python train.py --n_kv_head=8 --vocab_size=32000 --norm_eps=1e-05 --init="normal" --init_std_o=0.0 --init_std_down=0.0 --lr_mult_down=1.5 --decay_fraction=0.764 --seq_len=1024 --train_tokens=294800000 --dataset="wikipedia_en"
MLP neurons of a small language model. Each row is named by its layer, matrix (gate and up: input weights; down: output weights) and neuron, and shows model dimensions 0-255. Each number is 500 + 50 x the weight over its row's rms, rounded and kept within 0 to 999. Numbers have three digits each. A neuron's up and down rows have the sign that makes its largest values positive.
After each neuron's rows, "fires on" lists the tokens most often at its 100 highest values on Wikipedia text that the model never trained on.

L6.gate294:428527513441401498476490476494492574466566456549561585498507492465475476531494551548540559533537452416559537488393527482487458533595484510542531466544527526470480483576495539530520560475573473495610519515504493501510496510540479475458571417436505540444595539585443399446478479394504398484364506422404455509508561546404541437517473593564537479532534502556526459535518547471526433437556574409576452533440468560503469505503523534450390475537413523517538515410450480518495465526501521535582466427549399495462529501489523444562474485531365487620460476479507440452462536543542534556549532523479545509512466442444604540412449481430571484582433534537372539510501513544472585522522429486494531580474540550460503501556522458523500524570490464478511544581567562466543538482555572
L6.up294:385481576520532465505470469550508463566508478510595472465497561489443529511565490564460464496545557524442585576540486501444513479514431463443461470574560438506640513605510586468539525452552586407397612462526492466484477492552475479522490531479499534465492532555467536554517555518510495452564493454458445470512485518455483485435530473542547515510411469502482419524449453566578453516537481460523492515495488417478475502558490613492470513480504586486463480466456564521497441441538480456534568572438465482422523545431406521507504484493463464499506520472634414511546615379536501478568530513438446536483530515525497624528441441546576463333506398553488535449470529488379473439521485545492506535525459451467540507439363452567464481554534519588602469500514411503483538449511480
L6.down294:416550532569488612559396504464445558394457508507509489432453558415480395447616410432446495501491547464547469502432519414522515434606465574538471527440431499523439548563425459487556558496550483507528471432535490493538574530513481541485573451454485518401434472487516466486525478609444436494490487504446546478489528582500524477455586487507540462433506514573528488521544485569425477555487486576454546500472564554504490507492445450518450506478538543615508434586491469489554487425509479450480379542470486490518483456481495442604492497432620525495482526404472542507537411555518517617482579537508450527548439470507541609448504558506405547472453522497482452512425429509503510458557549459430511564541460500541535488555485631472463494536517485485500451426572461429541532556512606
fires on: " on", " On", "On", "born"

L6.gate713:548568409485442496506534546573488443489524541485462588548518565540468443520534386452542473555481507449600461429513452449521496433476589403552468442415492555540467543418479613504549512471519439544465553546493554511463413397539512551456465559538538569464515427533640467488440442505477500380577464490509520514552503521473483484559509498400495480574530583543468462554519547487479504539513505403596587386468563591504460518521412543515510449467398453540604534502520460491505464466540458447528436443504484492550570539470414505516578507478469482492501557439386550505595439520460438449527478477588519497491532587502532556432425504482503576521529500500632557463528556513566522537543477507462506491519493504492458452532600511563457491463524529528414441487506510415417473492484554
L6.up713:568529427449395475512511584554482481457465572560484572538508557529534448563505463461481467494563550582489449465509456426529523439485601393585494517521492547549502528447478588604484488435570402477492577506555553487501459423545530494417447513515533516429490434559570519461534462479454582434596459536509479543582510486546482541593438463452451480537541528541522416531474601485561490494536435410525497469456632629463529492521418548496584482469434502552542534523532465450492464454578507482432472416481486445588549494460497458544560469485441630436541569427453411491523465529471521437405518586416439500558562509448435541442480507430463546539495465476579538438504572482586509515538492439495498540499460552508425472517482496486529520497502535539475503395470462448426505459458512
L6.down713:498410547484539529466508504401495529447457528428449500461516438522450573467531421445562416473385552518600491506536469519537363575536545514472570543449476401529524503489497413475533491523533549570563500470435534529579508454577423453524600515573488499434526448543436520492526479492454506528528584395516519512480466556516440490484501531530488488441491480562423570494501441495478495607485475526543496438449423471515577450488464559474493458402520497463479449481522453624486514554495432594493563531500487415508522527548467464569525486496548484380439460458492491429399480517525449558518516544584591461443582554539450482530503590552530487503571497554478438488496542540370513468522451500528565603567548534435526514630483521522424455510524547363460515566467520543543542503439478
fires on: "s", "d", "N", "C", "r"

L6.gate985:536573530525503489544478426513475599498522604463411602477463465477489506493538417561439440565511521536603575521444532597466509537532536525536468556581534409483566519455437551517565520461469480492558593472570467470622452467481464483487450564467569514422529456478461421569481581527503560411485535504438515485516480489479542522550439483429465456436391535596523476519531498577491493530457517447569566519422554437470469565399553443476401539542416555529512489449475429497507510524583487428502453567484528537408471444507531420453512476591509482500484504526459517483571494596415492441487527478475542488446511449465527503488468524500538545485433453522532479489565550496455521360504541432446406552484596511437466612590475487471533447510559449491514480487605495422520489564513601
L6.up985:552492674547502504534455489485512498509541406524539558474450408497544561532506482557463460616482512379532504507476571498498543521493551505512531471531523478435539594512406457548489595420475499539486558502515509518565484538541448508510555537514501555525476456510351529528528541518587524533506612498508529408482486491484395557585573459482466396574477465565455518511445485557483469496579535427509568417423482491477477587540578487600421478443501489518452514468442485525452510471495530469500579543447505505474457559501452466430478461545500609495414420558419506566504531488493565489424585575528481376567479470558507497480518439426569497468385507584463457482506542455444508500527473377485401477469561452527496581511495545485446452488526480498484392425533491458560494443520497
L6.down985:491470584461402449456494491528466547441500521450565502581463479465439503548576467628430539501565475611564594548402576505516483458466531631477467566471514567497444533486446496556489498441497467499514484485548433474433461470484469475483508458511552441406530421443544497474484443504473468457545509380495485456441566617441505497550506530437511402481480543465546533600424490541484533499465540516584499618524537531495564450442438395490494496526545460428505467456454427497512396552601481507579504579587501582493449428483471544447561554453516527521466480486514423561595376478552536502434526518486513485539525542543542540383419462475446482532484473524515603553455481540456440481507500473511597589449522557532472512458531455487526581555437505501538558487546559476490492447524563
fires on: " on", "On", " On"

L4.gate975:483560541499473490453547411606530606515476491548492470466546632530523488546454468461376543591551479449544441500500590493529491380490480565527485489500526499490512363500430493459461476513568466410491429467584615457492530440468569617477455496559503545448473574585541523518540454542521517567590496516525493477580536525560509459504581452507498490489409522515485497432463499434439457528636569608595545545511465465546456526425514515441495506559519489486479471498486495524526567539480447395533525487514497621396471408522521529538457481518469411484464497543483607479513508493431541513476433440564516448438497475551524435506479428428455443488467481507449529521509534433489489531495529435533505490535486523485470441508478540619416498520489392407570564447474574523469509451584484
L4.up975:492503480483599392522513420546443423461547550577422474522500606502535504564520540568470460509518463523421483418450504515582550521518497477576444510448519532470453483466538442467545568533451418457554527456533466442545472501499483583577469499529511464564571495535472507553577498478477412466506475450383543453459515553509570473500508520455524534558409527512591526599467338478487517526463472498597461508440495517484518529497503471490552438420480533472502482469503546486498486383592412392475533491491424446451560520524540496536454548580528447483639469544510522466530566482593513478555494523505424571464493497453474495509439526532471474510461506487512459502589524527380420486553597429488456583599554562513488607472494453517505597364560570416505447569539464500515483475511499
L4.down975:527514513527537450531524546498463540539488454515442556552473494501493476467514484571522478464465406538527581416536415410592469437525463463598566559467574509538552529477448410546466556500500417436461537458530407531539447507470489410394467521545439579498532518511550567536489585491434507496554509482533451497481525465506500542664565495485462517421478557538574436487535529487455540491564526544444415533598517428465592545454465526532609494562497487398479520508468469515432497528509537532492537455534543472411492519524464542545490522455346498524477426490494368558556440543466474501418506546532528512343490486562521560517460446489548527482474532669436476405456518530547511488491473536487563464443557538545511541517483524403474515488521423404471534417549566512453495476497462
fires on: " of", " for", " a", ":", " by", " first"

L4.gate276:497521541447455518542424549476537489485497626441486413541614433605522519377592503499516462525486506486369442586392519459590510565456448527573548395529503430549471453534486487488524489509557561514456529512443510594582553500524539471493428423474498520386555522471470477600442468520497544522581425535452432508513591628546513482498519485471589431626482466519529494514578433513464490560535462426427514569499523494492574465491479476463483489510450535549420494468440445464453524367587523547517441411505478526539496479495464537481536486512512440502467475510537477505491513525493574518449505515520595466442472510489359485537521488558509512505412482500426480498403506541490618467467510487460431526573559532523512552534476563501545556458495523472442562523521586507467492425536586
L4.up276:470490491535503522507491529472496515502459576404471475453514518612521506419522504573494510529547545449501433527494475404605440502517445508507515490525569417444433518577494499489592555487517476471421465476457579545498475496515542517512537531500465468433523529447479460626448447501433519496577418450573511552501637528562533573519538462476519495628491525424547442523448520532545503536482461420471483511540590565504596492552526416459459572493481510430549450496412443491459525409533573527497451500592430500506563557516591503416532425508535508542447515511567392466432473497396456510465496429514530475478454489472409467492462480561477524519515377477479419527459483523510516558547586485426451556521581532508533512591540514454598537548485417533453495494600574356537501395522490
L4.down276:515469435424507590479513491527513485509464526451557474479550485514563510532595550518536505519465512605443448517494480428552550500485548501455529553531441493423510513426520491529505580481552520423573506513492469489399510505506577472489535551423547590430433439441465572481396518493475492522579417485504472471604401522484419455444553561503547569568607559497511498541572495560573543494497460479522401507481553517526476518493486474545513570413557538478538517441555406434591484580447437438478494492485567416480431437444580580564522526568509411554520481518432408564541503463494484497546461518495408534448401544437483515512448406477461497510568540580458509516540540497519567396484481453547511477445544456545439679478417517480466452492515520403490552514571506472440536415502524
fires on: "C", " C", " c"

L6.gate10:538493535554504505535470497537498523577538603526416605498510500446567513424454482516374492543508517474482608494527447362508475412552522506482456519477483520397602461592605441493432586448500538538475514562517534503445445494512521584485487526513520545537531486502394505559361491464492467503538525553459523550563564514558531469446419516564520542488503483566495504498527569477505473579528580537555443614553556500508546527526505454540477491470580508467611515442443439492446508488513418529494524463515447478450493463554438580547530479418440378481472501451549526498581537474449446522537510479508466438459430508469515359522448481444497574465439512533527531580462456399525642449454459526476367495425488482454521508536481544517500528567504428592476505529519531480452558494463572
L6.up10:460522477376463487519539517441498547575510539577429539520585450459502444464502581479434509521557438517476492536543480456527515498475524519568474499498546448515429492533445516472530503551579575415508437487477439445523535436456507592520538492516440478553554528484547533574393440470470484496512522577478440465533544425467639433491550420579391512376574516541585409560548532458513477466523611437563460494479525494490528498495551468464466460523464560492440561500475457495414474432536501494549483511518630491499449465514476467500511517407568475450467621500500435474504519416505462530581551428530488430454460568474488550454406563453454511398498458535455432464515510456427530599560567547546487451652508450581530496542542588434537466526471492520472490537573472536464394520471527
L6.down10:540458477448547573498514464610522438510490455518504519460478556510503534554591514518564546490570559544580539550500540524576533571471520503490467501468475571549489554420409452529564485562476516547460472569474349540456473548541463351450464398481502473542456513512446479495515597487473525509462512500589537484493569520485464485512579522545439435520497582520563507466412534620568530404596388561455530556466598505411433459488373512580558485492471509410480553424426398439466521510488458437475455524436446585553488481493535530504415447577507506477561471561567518424585473540450477439554518509592507505518585419562457419492458480508568492491489500532473525469454529501494444502503382468454491469428490522512547466484477529521460550447486490509531566454484557475535487449480402
fires on: " by", " U", ":", " for", " on"

L6.gate895:490496531491588519488492424461599540497533483465564454538551444455486454436526427538518463422468496472420522536481509496503520510469585507481489505553512512342474560488556562522439596494550421478479580555630470546526573540536493538549527506487542374470497553506449598528425447480487555585478538472475542434498498440482498384561459452472607473501516467467493533498568467506455481598469563484530441498503471492470480480488521515426395541515432564522484487522454473462525462515498481413436542471610524503517539447539546584595505542496564447512557406461640506440525512430518526466413463585461474487492505492543585500453490553492528541503501460530482506612439493582469548471514426446547555521587587432488514498470409504460502464493528478425536531541525444494360502409377470
L6.up895:463516452562418488499586426481470443531612550348512427484595428514513465484505562543519478611491542475511490489516481509595522475428504496528566442508566492478449413563576487511466557420499496435499507561442456561520522461599433418525460569459417489429600468504517510514456494530505597586579496482486511471515525524533503431433575446458465474490443569442520518471561491477431553500461440471402422451523470471512526490490512525481445471612473531468473467527454434455559470537528584505505518578494478546490472532548518575501567396563551492445487477451460403489527414447543554489434453575444484426514482554606510480492457590574526530452508522464478470529551497552469508423430484482513489533354600483585486572506497547491557550465504591488549481482506473418411436430484519
L6.down895:500577505492558605420453494476594474543512429454557488498527432499429489551532529544573520566469422501458554490482495414539518529462527493527454517590441515432422486423538517573480595473490565559514510561532527537457532550460487492496491561368445503434419605506489573509369563490487545511565473497527581502544465478504506461498495462470466464524577584477532491482433482454468483470489571484539475415492519471540487457493548551485390617560499527589448450451438564465638494486514534415488482561441575506470488513487528494522578431486556512561473484492481471499550473508437504528491489504460381514448531502455534545470586535540439445454462476597618537509497507575476428468499463514606462555540522490457471464491466452453455423583520508391533584550447572492353461491415538
fires on: "c", " c", " C", "ac"

L4.gate599:476471506598537425547535493544515578527564531451584405519604534415581527530569423491570430534496473585462529515541451473607499494467564454433564568535534508520477520495428487552416496478477443495518519476367490492485516529470479471514588355530523525577512456516441483539504569429543577532485437522576584542460469547543456505455472399491498508491344513489437488415485477454511425577485469482520500587455590497502390497518538446501521546493550465556451551495449510492470578466490410553531484429612586476542585537434481446568551520495408550514440555466512485438532556467506415537458507459564534437451435481523541536594514424487519461480536422520484513442471497495508467458621511522474562432556517530494502499560491529473506466438537473516453377512505519506501499411463534
L4.up599:500511557521456520502540569513525582515430591543524466561549517443452546521617470542468456426502436502484597427478558535564449557401482477418520596568507471476536484567440494535442519503527520538526464532493524451549471577454449535560514363494527459518611477414578447513495582485506592501447580530456540513435544553503477445585471440416585524501385491465498511538471480561563460634547451524434511502479510497493537547458503479530584585450464446494442517570456436435522495505503469528500505463495601553457585516505484493538533498522527508501442414395424504519476479488468432471471471529551541449494458444551522485486566360480592516471502442502451558548470462508509472541574563494511543458566458479549489439590578549438513474528548430517520396456495512530428454367433479
L4.down599:471534435435486401595503406517522546520421494503519468493468480438481470546560465484547452596525573550550532491510475465558510552445530495485612536609491480492436492473538609444420561384511528487502522437406538474498446481391502463440549471507504433565508490493414507503491548539506577583378448525564569491446494561399541504527431434476536431544461515480528515517457486495534510620489627377457483481505542564576526490410484511438417516489494499498501531465527521451522538503560401512537482491475518494560583541465491452406419507504538492553530495493552542561489445469534490468439506412546423491496541516411523525485530488400472437571583516498522456452430514581472554488561553476444520568530513466510556440547416587561492510579558550579472437541506480511549544449502394
fires on: " High", " University", " School", " County", " over", " State"